config.toml
hidden_size = 256
vocab_size = 612
hidden_act = "squared_relu"
rope_fraction = 0.75
bias = "all"
init_std_down = 0.0048
init_out_by_depth = true
final_lr_fraction = 0.0
max_steps = 3716
dataset = "wikipedia_en"
MLP neurons of a small language model. Each row is named by its layer, matrix (down: output weights) and neuron, and shows model dimensions 128-255. Each number is 500 + 40 x the weight over its row's rms, rounded and kept within 0 to 999. Numbers have three digits each.
A block is one neuron, or neurons of one layer that tend to fire together. After each block is what it responds to, as a language model described it from the Wikipedia text at the highest values.

L11.down9:525459528520489459567478469476453530517510481477548491456458587459563489474510469516513524533514548524451507528479513542458537432508500540502548441465489532516511543542525431512554480437465464496538524522469431471438519458511555565481485465491519489439498553486560510480448511530503470513476498517450521528512449468558471505518526526512529566526521460498438401485459473512551524619503
L11.down26:520455535501482499454464500512431506577495524542399444538523504501425494493475523491526581497510504424441501475509503516507500425463593452525546485575519478548589458398399471536568510513546456456530506428561546560488498536483510550431520492527531551437510487504500488512427562494519448444517431519509484470512482473491506519468536573525455457497524519491496474478484486461437536496534
L11.down69:504474526495520561424521484517565563507536470541471464505512463472532476448434519452507531530528564570512505578511462478530530480525445538518460433476483406517472522453536467534536498488504480515499490497568531517525487504512464537440458604503467444488515486511473531505485533486502516492466571447425556559469493477531506400546478539577566514526450476482489434515426540589512456505505
L11.down182:473480523493480495521545485517514487482554487521555549561502465473517507512435400443544534522457482483482528535480523489462503516493522535463451507528494524467484493535501529439522530471507481490436417547510573534547514523533475508571573486397501467525514495438479567536482468480512489483574476512493524524519514503522472519555476421519511415479455515485525544430463455506531498449557
L11.down188:499529472500512537564438435504474509498562486485427522502563543546525547498456442443580506496472495479457468535472541462450531452536536569507530488515541456469515503481549483465513456543564501501474456477575548465524495416492557579483516481523403492436494508508482540481471524509526485496453517480511474532433475529490500489516493543549537503453548449549452524450534447504475425541476
L11.down216:461458497518615470522535513565538561450500494528481510392487452481433467448502486519505451437563515507468522512505481518481503486459523524584510549478492510454585501487456528479441528530544494452525554412519434496503470529517454464507540522502462501451461428569464531572484497501497483499502490499456430447455567474514468593429494565547426589495568486433536481468521539511529548537562
L11.down218:511468479479478585389526441518484498501512465559518536424507506558539521511519574488520473468507510512511545493519538539480497536469471419561493470409597578546496549577557484465436532485556452512538521421529523484505391523468461490483478422470554461485541528511490490537524491525470527550495564545505433455499477553501483515520482537512484472570559532522513434502554541480557516471560
L11.down222:494480554502460546553503586498509502538547616527496460530473466515544462505437482588438511581458543513502519560519471463495482452563409486471533526493524506437511502534407484431485478481558495544497463523516556549564476570476503504460474453537482464536463465500512428497502480536463585536512517550466406525520423549475532468538509454510469553433495538487573506593517461515466507423562
L11.down223:472590457492505437498473500473501505484523483504568497434552536578515452467569441559479567532567490559554476524520477521450476451454447484567478511509486475542519492516501576543474451495518481482496476471558424495453547452552486543501535428489457429453433506478498497515500509522534459524518495459532502549418509536433523439475451508528497554487487453521422506513481532519458472551496
L11.down266:506513469432542466481500445504505543464544531476387471589432473496449468481538475498554513474494531467495541507535571438511505496515526484468448531529566516494408447463530493513498566523538490496536592504535395484512480557513498522513524547560515478375453455533474486458468489542500456462500466525439471483435525478550584532573464465502535470461588490580547489541468524454532528456453
L11.down314:492526490441519608537537440530463498539434519483437566455519513488518492513472482555474491502546534475533516436509469583552525526516518539498496540474506492529453480493477528448515448462511522504544527573522477430460527511509483456433572448467520465451500458429465535475452592539549577454458475463507481466488492587472467507513500465461539525490474520475559504533503548503523489512460
L11.down316:539562526492520494477501487536531469478538506430483499532493512534459501481477557485562500482555453450495500515515513474450459479499522470496554493540534508470512474494542557518530553478598565539526477433512553512491466589476435586514477465483478455530473422472545464497531518598459520556573539489478511469481482480490520551549463533568528533525508518534440489522492575471470498387536
L11.down404:525472553465556452537519533478439528430496497470544495518515458502465413533459551500418560507506483482507603498510480493451378497533456514514622452506550477502457480455433509542493465520516513521529546488485595452500485493485554469496421483504494588568528476571502460521438514517525514453587492511472501568528512486554518456481497488478491468488573469536410441540468530530441475480443
L11.down544:491472525496494496513478515479510484570548570562525503481517461536509440495488505505473468590526558475456552510498513528513408468462491511557469471515518485487513487521458410538513470496471524479453465490431510505393495508478487553503470485490527453533504528606568404527483501511612507531523540480437554499539396586533482502492474496501520484498594551517454536496571454441476539493427
L11.down712:470522596467492511522499423457502600505513423466472546466564522473516584470420440563557546513485532494441513488447538391543530455530514427467507495519484527529467471581545436501554476530467507564461458450515546484495528508495538479504519462480434531486506521515519492544532520471543461454506507520477549498489543500459484464510491594453497516480469485476464514553566458463420482458513
L11.down721:444504451530546516446481437538510536505474562562450532533508497496498489543489447541504416547515470504510514501501473573521432507529504448545554435514479467512467509542514546497451535480542547555508513448482537495510480420500543500552473464452502526511435431527551507535405552529474496496503516495483479540497479546485469493553460493602457481438518451508521562550519568520436463439565
Responds to: Preposition "in" and in- prefix

L8.down149:508536491540461491494595534470502522448541461472413572495467473553530488471465512455452473485521474489473570524510539466530521480447514459481552467524480535475491471495453533493487455473527510529454500493453485459542453547516525515498524518487539438523523510482539422553495551511438496518556497564417453528497520502511488485482469458502527416564530516538496374548490419466517494447414
L8.down329:456478518475453548462591544432556508484505497517530479540438533461537531495468504457456478491531520540480467480581460535509549551475524497477511422539517531580439538540469487480523513511450472484498520545545442457439435544509480419468447547527576587427473495497520459558507527488446567561518508554523490509508518490494467506499451414477510517473544464523443458479465494421585528493532
L8.down401:537452446544536462522443515424590479500513482489473480499487556505520447508530453490490500526518503531522480494469489557479487467556457518483522478576488573537550536482527474539560467511559494513460476466577474483556520417448497527469468548512496505530472579453499486500508493495513458535449458502489477488486443488488407527448454497456556455437545451542531489524507506450509508500558
L8.down489:467497526543518484581502525558511542494515522473484507458481518538432559494452497470506532547553566520519494481554511442546557502521443573455527522582471513550478558502467531510571519487448526465502479488490453484454501498538452501454500490445515516526505483494572463507474418501476485534489440532474489473424446418493497536528476529477437523577505491450460498506462596491486550523600
Responds to: Clause-opening prepositions/connectives

L18.down704:514510519476475536505498458586437469457439536492509511493509558488490548546430524508439442508567445481446473479478449460522447522494484500410473472508512454448475453561555547463490528497480527486526521457549529520496477468551480558506526533591550523526514499528495525460514518497490469467525458468572494468494537443553509546399463502483552527535488466414568522529452505503479552528554
Responds to: Mid-word vowel fragments

L11.down34:472543480582477456467511413503472535480595582534543524484500544472521510556495574524538514539550518499552520512526527469427497442445480535548532562450557475552580523508513526533508447492474498576490462445473461556502500523464430534503512473430522547482467567520494589527479509424606524444521575475554510498431494466531476500485468435509567438521517516430482537522515540480512428465516
L11.down99:530483493436472511485533449497533494523467409475429511515432476572544482532521518512432450482456538451508533435519504509550531486548490494456446413541528542459509560471492448484514508479493528560470383443452393475478489525529477489555516486568525543437524544580475538520548514541488493491498438519467465459503501477490482519561481437464514549493524577526513544462553483542467450504436
L11.down102:463543559537534535501546565488460517509586398493506454485564528524504472517511437506483507497546441508457506468449514515534470513468474488453465511495527546492532455454498577530440499449520496447467516561466509455509575558490505552486571444494591471486489535523524456512474495514496456501487491489500471564484527427458462463506492435496508494488490477534501539519489430528518513539470
L11.down160:546498484449540477488466454503524496481523465546472502518526453489523447437551536468492440550502430479493457520592492464448459532591520521510401547565492576543473501453501407540443572581535502424574497496460501537518440481478438506526510507502527513520517478470515461488531500585553458487486502492525473461494536532399483554445493446528436605510520559466501455466516545542533485492467
L11.down281:517546494509476461523495522465447497460500452464531446441469459534453551513501505565520487471576541564498525491534519575514461559580502476468517490568453523537461548510516539467519515545461492526526517539482457513522427573589508457536550541484547470487463522501527504542396517538564491531584564454512445483595528494540497533408450536451534514544490548508470487569518537489506483509442
L11.down365:445524461569529480539453532483461447493562451532521536486474461466529478447502481481462543498495524518484488461477502434452514539532495528530557517500482417541475418444468518523518538491453535500475504535497582405512495550558510515494481513419502517525548482495526526494466482457391558466549512486511515451530491612449470479527447526496535534463518440497493527482545528471479555514544
L11.down375:489498562485486547494512538490484532485527494502558558497539504470534561507483547553404422466501496497456478470483542564597469473560561507487441436442460492530469531570450505499510564437429470456475530525431532592447482515490494496486521435454458446520610535477511614485542545506528557501460503482502495515488516405483538539522544452533561471472478516487421502432467624519463488473576
L11.down454:464541497481496468498504512497521439558608544530535489549463558494471529529564453562434513523486501507522529481549418525546527440534523484458486492528461466476546501502517454488497422527472515455509517562451574517554486508491493491425495491531524542438500478559401484455511457493528499535554518467439448534515440453495556474483440502524550565487452458527495513469518465580542462495512
L11.down481:490584463537450436549493509379496561472439500545527557480546417548540498527552544576421488457459507469535455505562531505497513530545445487486523567558486535526465441515460536499525523514532504520425463488423458507515473539480500481490494518481480471480491507553456472486511491512545508521525585511476529444502466391518511489501483483557502488555496453458529518466443535602442469543558
L11.down580:496520582522484474472509508482458527540462557442515504450500490473518505516458509494413520496571514574527489564404455477577510514471594435594512529558484464509468489519411493471446477435527460516598463441517491457465556504453460490579537536468499483487503554452545558499469553435490551469458494493444547501393485479508477477465512456510439469482498580563455467528592483458575479491511
L11.down627:488534488475538461530470511492546509423508483499462518429519424420550492510420488496529495506502513520500514531535496468482486477492590478558479569479512452524537573482488404583521483524561522488497445496505522500408433562459493471550496505436552489451524495477466519555542519514543492555433557546434499480483517437511446464489521460508633497522494469491528578465485500501491588491501
L11.down630:466469467523419523545487545491499487559428521384468447558455525536454560459525570484494571422454447463463465557493545420479516433485552543505521491497503407496551457525468496555377510523506494538491498488462517492507573435494514557540502503464515462506509417468526499491589512504534513590473508563533446492542483585490480448541513520480487527479556456509514529500448474486466499506482
L11.down675:497483472555513518517503530495484536471526474466471541447508459444520497563520482529534508514446492527465594513456488616529554488486540450396525471424521554471497562528533508442515472533427532501464543483488436476563481450455492434458436486565498506493429573481518459513505522559481452527582482519507491456514520589510486538563443544446528521519500492509541498493475540529515479567472
L11.down720:495428536473423509526448512481422490521485528505514514472477404553466474536490572551499516605482516547522514488534552506521506424498454540469443456488496441524508545571543455447528438582492451585580525583504473472479538484563455521447521516482431573508509493513485524492495500509479533493470544528520511537415487515471473477483504459425547504505506523535523523439488456495503492547567
L11.down761:485537558470503488544493432498474471414515532446549547497551497528468509427542435477444439518472413539498462490529472468504437497511488477510570563448512460476546521437479514441512503569477483541492487490534529514458461530558472488473490507544542489483535537458552475462543526509528533569413575468560536504618588473514539542471365519473599508486493522540484504524497468473526519510519
L11.down767:521491519460502515491485437501497534458546557536482497506536464581549449539548615445500525469545508527453441509422545557551539460497481559499514460468490519508474517524467502434490523495489521529533504456532414430544545472476520549477557473504491450487496426488442502459481488538513488517459471545530530521492558419512473518516469476457524536529518461483432446514495492503457485456526
Responds to: Mid-word fragments of split words

L8.down20:554531462448554536586523424485498442509550536523490496560494486547583471490574527524486502507538526469478557504506493571497515491477512486549544448431553458455461490574577502460453483577497454567532425457522456484516510489530487453503448501467489451503510525483539516481428512445472496589510492474461493518439438545554483465558518542514520458508499492507509501503463478490518577490493
L8.down167:500522433553502501472503545533466556464483524531477461536507443483436456546552444483494517491485460450478507491543557438511442457457477526554565455485475509575420455485521525556491540578543561489460497496476489543527538461468595513447498505488470499493535517515514528517551570495491474525502596494525546544522486486514523554447501462431481459474570505528500581555458489529499557485504
L8.down482:521559466551474494478503499459521465554507434521471458577501524473520518504488528501467542504536556578506539505495499511490498494519472487496550437528519426446480566517485571496454506528519442559520498427459509550501471451468484457477510516431456486495455523491505497423432514498501489445487544474611534472482530548477526527485485514459549520529544493397505527507511514552447549500431
L8.down568:532465459437495510475511530521540539500482499526501495526411466481550563497508536486472464484454478492548477493502504528517446503622562562466526524465515563545505480486486514483492540577492401509534463585520491610532484489519510529466483540482500543476527508467546540468552574520403524549561451512468496488499527480488445523529428437447454553486543480492504527438489495498422495450494
Responds to: Mid-word fragments of split words

L8.down99:503459411489564514520507474515536453482513526545498507449457464462522490479491491451498448557485500506486567483401468522468486479472506520506459557485576462513519535434513422531504494506499492468532501533561486589526502484520491538493417528553402428466542501371471487548485537509530443540487474536507536413449560461465471476494482479591507460488454445550527495614506439536511510418536
L8.down174:515444515479504478476568508509531608510527519541437520438532477503418433540490523601486506474453467500472456488542480560482441503546483473536463520500514574553523556489469446450486479487510539395521498531505516512463519477458517532483496557486431407536497512484582485579534519542490547492506508437507538527464484499491491492550490551469507486469517470518454489487516518473496514553476
L8.down475:540565509490467513542527424468519482424576573474488502531457438452453469547528487508527529477481531477417488492551573496526451571451543590501541489490453469520544458487578554358524553518498497488536513516540540507504453455471483475435496474515576470571474493519496486500471447506565524471514592476511483537513490477500554495489550445489490506562530506536557513499529490566510536515521
L8.down573:599459455468431476493443520478489433475524485473453529412507549454480446528542461549491514475517482522479568509437499531432462518408487453502549460513452449462534550457516510529546489428493457460529491480504497524501512565532487499467542535499486506544520475508553517488510487526524475528550472488515468536531543478557569411486477506496503565472485539506478519496485512540459561482473
Responds to: Article after prepositions

L18.down165:487519470566520508445510432517535522573434470483456549485472461496519483468556495479493508524582481477517540460551473439526495493492488515526469535472528478452460535467519480462480391531523549493471512484469499488517507584558464483535553509512519551470536436520592462451490479584612455495441455546425467488475480538531544537518464569511488536478468422544568472543493506459511455477494
Responds to: Direction and location word pieces

L18.down549:477514546475547550456492527501506473488460506503319494417524476433589465509465536524553528499483484523547480498560487498578471472498463544580472482532477485485530535497501475484526489539504486471498499498489581482543467475484499491452478600561520446491524503490520513539447476492454527538456502481464496511598498514520500531528494505411528486509519478588471500553464521453462481534507
Responds to: Preposition "in" and "-ed" endings

L11.down22:508499455515555553533441492533474524423552488510503538556508527522468538487461517478554497542541456452513555511425538491403516510465507525539518506511534479494462443487531555494499507539536456485461534492549474518558468506493491559500583576573491504523419426494494515429531490469542465479489479529543488454525587478467452502461522567537472473515520450527512516469491482569470430488502
L11.down86:478461517508493567560476522491575464527482546415446554503489460443529479522516418533425540523543472498512546551498551539518427517544526496459462503531481469509424502507495465491466424449518498493482468536580523452504445414521535553493543480525499446562488523512537595540479526458526551506504478450492552508485506553463564458513489520454554553466524537454495531441458487558436503461526
L11.down89:483471540437491435536506550472510536523452465477521576429520536564444589513485605499607558430491473483484496488484486468473525504472537484561479424556507539427478500480442467464438508523436474529472546541511497494517470511495515440538510517541430552471570496529492516514425565479506508523469539494534480550456586530381441572480495479483583564533515564528538545528435531562511545521437
L11.down100:537481514512445481486525531513480464582538499509521509569535524574501467445543477481588490532478524475464494519414442502496529504524476515509490536574514483445512521557470516566393572552396442519451571445494459545531540535521529513504504501404474544485553513462494506515435518485470483522507508454479511528517441560487494468519490472504451440533503490500484524528428520524474494534523
L11.down128:516557509484509485419438494508425538560555475503427490521568513470505474493496488518468579521483498483519496474492581518548564496529484561533534570569463495475467485481512485520504458515472504566430513560466509506510530519432445514498505455505507512517485470491521425462448431472509501457517539487464536558457545468543475512479534531523472463561508451469532428485472502447535481435508
L11.down140:504539525504526485479510521462497525485500434487534553543480482470444567496518459514486491538448552446434467541529571512498481449465455476503506490531449632481490506534549465491490526396492435489477452542532512482494473476530512500474598486527483503498496482541502407484551509503506483510513403501489465482501433506510479548548389512547554473597560523525454512555528495497444477485513
L11.down158:540487554583515505492490486523501458535501485517454568464489497486503501463424532459486521565518500509442453573457551493533531524532458511450538599484593479475575498424447502550511540482529468529486502554534428510577500501505523521467482430479479455537514524484549457482511487503490559493481554509533521546551494466536505475544461506501474487506474468470421469496445423588463582437458
L11.down201:513502537532568511491573494518529531486479517547460506430461496428532495533523503511486402588431528529557501485528447513445596497478499469478506464483478435457471495585518439508481469503540496489452482523484496475495439503505557526462517480515597451501585488483495528538429516552363516496446466543600463546443509429479438486522452479454541470596525554442505468491525534509526461483545
L11.down356:478545496496480443528547494620531595535580493481495475499502443494526420440561444536563457526535539512465471529533568485518500512458528516510473541495432489535459466554502487513545512472466529499491504577536478578451507540496428545443483486472508527514481505560462512464498462446483457472511546553423513551571505493515503476615536533476473467521439478462487518492554491458490472475501
L11.down393:534538522505442539523535508476479494520508473504487470470465468466519535463532508501566535466573403561459430499529516502517516441550517447513506527541463511509521493548474486464504533523497471494537595511561531512492588480479506548451434488457503422492481402510528485544474524450464481450508560463432549473478440465559477533531505468492490533580511510520493474490499504454419505436488
L11.down424:464543554513506531500451444467523527543473505450547507504554515471420518455471441531450536451471579489556473487484582414507521478433511493432562469535534458479540482540488508492507524449555453501451469541499506555477538419490534537489516396497490460551520494462533467461500529503495540486503449532459518442483446496561498467508490534517522505481459481514476484420550451457576445532504
L11.down496:489532522518474540489477527480502532443623460518446479560453495474583498501512474497508474489514551455494466502511510469535597536512462481487534564395480485512524539515455524473498473560471484466527467520500522473477482494483503510413513547572546502524484501552498465510502555498546492466489492474475561488542472465559490522535544581547453511398586521433463510574453450498462542556527
L11.down647:521537463498391449431505483456527509565410534569479481455469488543522447504460488499526576440513495491527527570472584504495451512571525496494482485420538507528476480490436515585482454476528490543514510474525513542505531463489587485502489546539446516422480484500508563559430499537476493515473456510488521531554489423505464465444443436527457531470535480546501514503506599504518476468522
L11.down676:491501463519500471484551474449525509499447456524423527561483482478415407477552521483502482534518534514443523474512544520526496497513478470475465525501517546504470535542529496482509521540498467528498523495499530454460418499458472519489443535443572506482493493430510497510480449466477537455379555495454484497505500529509586500493469487500528506539533485413449528490538472478494538504482
L11.down682:473455548435464522514549487489523507480450518473508536519504463509495487532515548522503508422531463531515571476575454490507475426504451535534435474528486447489495544431520429521499462482490457550472459391519533422443481576514501507561542497520526555449562462569407571563468538510487555584525495494428436528466519506436481471491490511463553516535529536445490507485499499518544440550466
L11.down726:488425558447456498468477513493501482546516465506505464462456477513392522429541488443530526506458515589510527518524508504563501456556478563456544537565535560452495494483514480503490540564481474510486467527547407490449504487478449485491482468531504571527446448496513558560467496538495544481497494530553543530479466529481561532489485453492473510495417512474486467485567510532482535560481
Responds to: Verb inflection endings

L8.down180:515551499445485476551554480505490495446499519489530481527575470596494498427542505498531540603559473491520582472438528505529444533535509512429492451478468486544449448536509408553519466423503534479555495439502625474493520487587435473552520528557489569432504482527411577498477523608476541562449537477468422533501461505529452507520499514534428422490528480441462410537485571517554456516483
L8.down449:505464475491498476496525484470498482460468525449463514529491546525563558487491475439508479486527573504516528489454507420455428559498493541534568553531510511488428489381542475519467562485543500504519512514456496486410531454505512515504487464515567547502481471472499494512533488481514385500470532485471533520497425485454541483520536572508524508497519445500455449509525549433519559573477
L8.down468:549485494486518501560467451449505526502518472447518501468526523460460485489482443502575444520557434453505439437450484534462489518517508511456471549551505500463559504485519431506485467439476554442486501504522540544568515551451558489585496556520480560519551488509485561540483466521524506517522515482461509517432519474566456528489528566454429409501459514470541547512523470549523460542553
L8.down742:514507458531509478558524439470481559436427487531500619496425476473503472426502534522606489483474490499537510481550477430534602528496488501508466501438498475548500503542596483515512522510496538531501441502441561506574480446480479493520496517466503502504502498486485531487478503528477455517550513441487506530407424534478545468503465530557454516513524494483546420496403500540461463469520
Responds to: Verb-completing inflections

L11.down8:493579479544489449542474567496505514541495470452472531440555532560493456484524569545509542568508445483515523549474472475504492468484454507494532463513517447503428540489505506494498438481468503469516491500509477537480524502507471520508553495432528488475550557535500449551468537503522506501521506586412494549463459466507424528561494523508484553480523546515556503547426488487468531524512
L11.down52:564510506475502531498515469519531438460478469537548465496470498452481513496453508526587519478501502553594476452453463493425451579491470426469461498483518553513451546504520518513510552536601472505510556480532559575505564437498479536453514504448435601484540438469545498528448497518490483480441512508511463480447487522509568468404595489445445469502529550548493500470476396459554520512465
L11.down113:485478491511472460530465495521563457527452592484443604448575540484452526437549550459477547516414457545550585456491509521534476498469566462523439476563491463550499468486469497511467488476493523444579421462520474457493499432485492558556433496526461475559510554400551448522465526546464527484514483513462493458463529571470522445454495487540468492422552450521398463504523544501548534517515
L11.down132:585453559540471529517459455511515497501557473507492452525448511531524468497546527480478542480526506506455507521466496469459413392465536506430476505517484536502469505502457469562520462515534490435555539471496525545531492500460494507490488536463507528508523437497533409475593467475508492452435572518552515472471580487466559414586535507533523473516475544395509483500512473542500501487479
L11.down145:480508482528440512502472430544518507460408516419471546474522504515455483449522473591466490507485462468481505504508521553536485471491529417493498491535512491475545485449492501463531449579495495519457523520458519425447458482524518476458508489516576493538544586510480479522518568474548492492471467504496470469431514458573504453443414570542531494522486501530492540557492524517553587443567
L11.down159:496567527489444491584497540475533517531573480530444474473468435524487478516525448585498510564500553457533548449507506512514511453489522498563422577562507430500505530533475513492469555474508500519482598544497504479502517578512445537478504463519483489475427569467474537509577491488426448491486552507486481495433561542552521536464543502537513425486436576486507465506540497492431548503461
L11.down173:518506515565505443553501495484448478477522555511463436449461542507579494529513496500474463547518541508546586480583520556517559499548447493521548448447500555531498550403487456481493483493481517526507492557513476452514533490443562524467503471463480490538512462510497548502447412448438533487479429512505519548539484491470550433494461476434510485484401485504473506536420535494481454440528
L11.down237:538427504402476537512441469513459524418489510440531491479560484526524440492498484495435477526525492506491539525427506434436506493541525466557479500518477480570523518479615493486487502459559553532512525539469479462528543505510494482470469469507549495545442515579485563406520472468549506490498532462471461559463490474537430570477531481590490539479450475502529520534560469525542483476506
L11.down250:596589514518573553569525571517548457487465429441488437522467514541508529527566485464519540510519550501470504476498473485566496478511513507515466545441544501462495438473496523523502447454509531500497516519435471478515555506542481507536533508495525511498497523452516449581522486550516490524501499523539431511481498554423506606529614444444470439517524496538499525499453505477554445481415
L11.down322:500526496450467537553450535479498473389504504454470475535523465501533529493508550578521520491543505491470485439454468504436574471492609522453523463582496531427543541525503470488473476486557487469489451482478507493579585487468498582558507505540467515488473437482551530485536451556478537575528479544483493435448483521526468461527561546530470498511485493467450552461589445441495547487501
L11.down469:444453534501461430588556508484447521460520541525482491449518518440530481539473537423385541511440459470459512530457453515464525562434488554529506497473468476510504472464456501457506532495510447552562517523487561555531492439543536427438444559544438487465463491525476501520564513453499484493512439520523487480524510476507499530442611477493491517514517477536468522509471488524478594445536
L11.down565:549477505520522493504554456488576551531504474484415480490495500519479533473462466462464482516493466492527540496474540433428458551485475419470532512483478553558465450440520498553520508496489448522483551442471496448491539442529575531466552519490451501511529541527469515499441544559626411459518531479508525460414486488493503457510592548514615497531512548485487441486516485476449544445505
L11.down587:465470514503523473513530506550499479529471527411457572483516462438547518487475541515485416410523460527565545440469449537482509518461486493545469455536518485503444517605515449538500456578510509519474503438509430527494542503410551451457525547513460479544469526535500461527372495524513500537404488419522497536462523525498475543469466417510520496467474459506433478493484552593465503527538
L11.down670:499484479533467544534500484562502470540500468429430476521472415468539516443480476436507435531424455528605596533477433419496445452535469453522439535478506500488449456519619478522541538480430436522514498510510541592557526419494469533487494534516544533569544500418483517498485555502511435534540540488479464452483507429499502501499533468500490462529520475488514494528485523553475523492522
L11.down688:526445520529432469493479518537490533531517470526497530545487474491510484577510545428518441492567437473482556510504457500509516460476421534548502523504547492518446484503483533468482584476437534463477508387490465553513456537457499485455570525473552517539575549504529475563484522518513488525482513521524567517450447498498413546500551475513484513516535515512521572576545566509503506522482
L11.down691:520500541478475519474543504421536418497512496453463477535456508457525467532471480547525516499455521482531441426457451535503520482567508531546521474460530457515529440535505472538531515518488462510554594457614474451494415506534494483485530435471516432499523589524484513528550514472469612502536478523566464547503490531454519522530501462533498470502513479493431554493490471471483544535528
Responds to: Determiners before noun phrases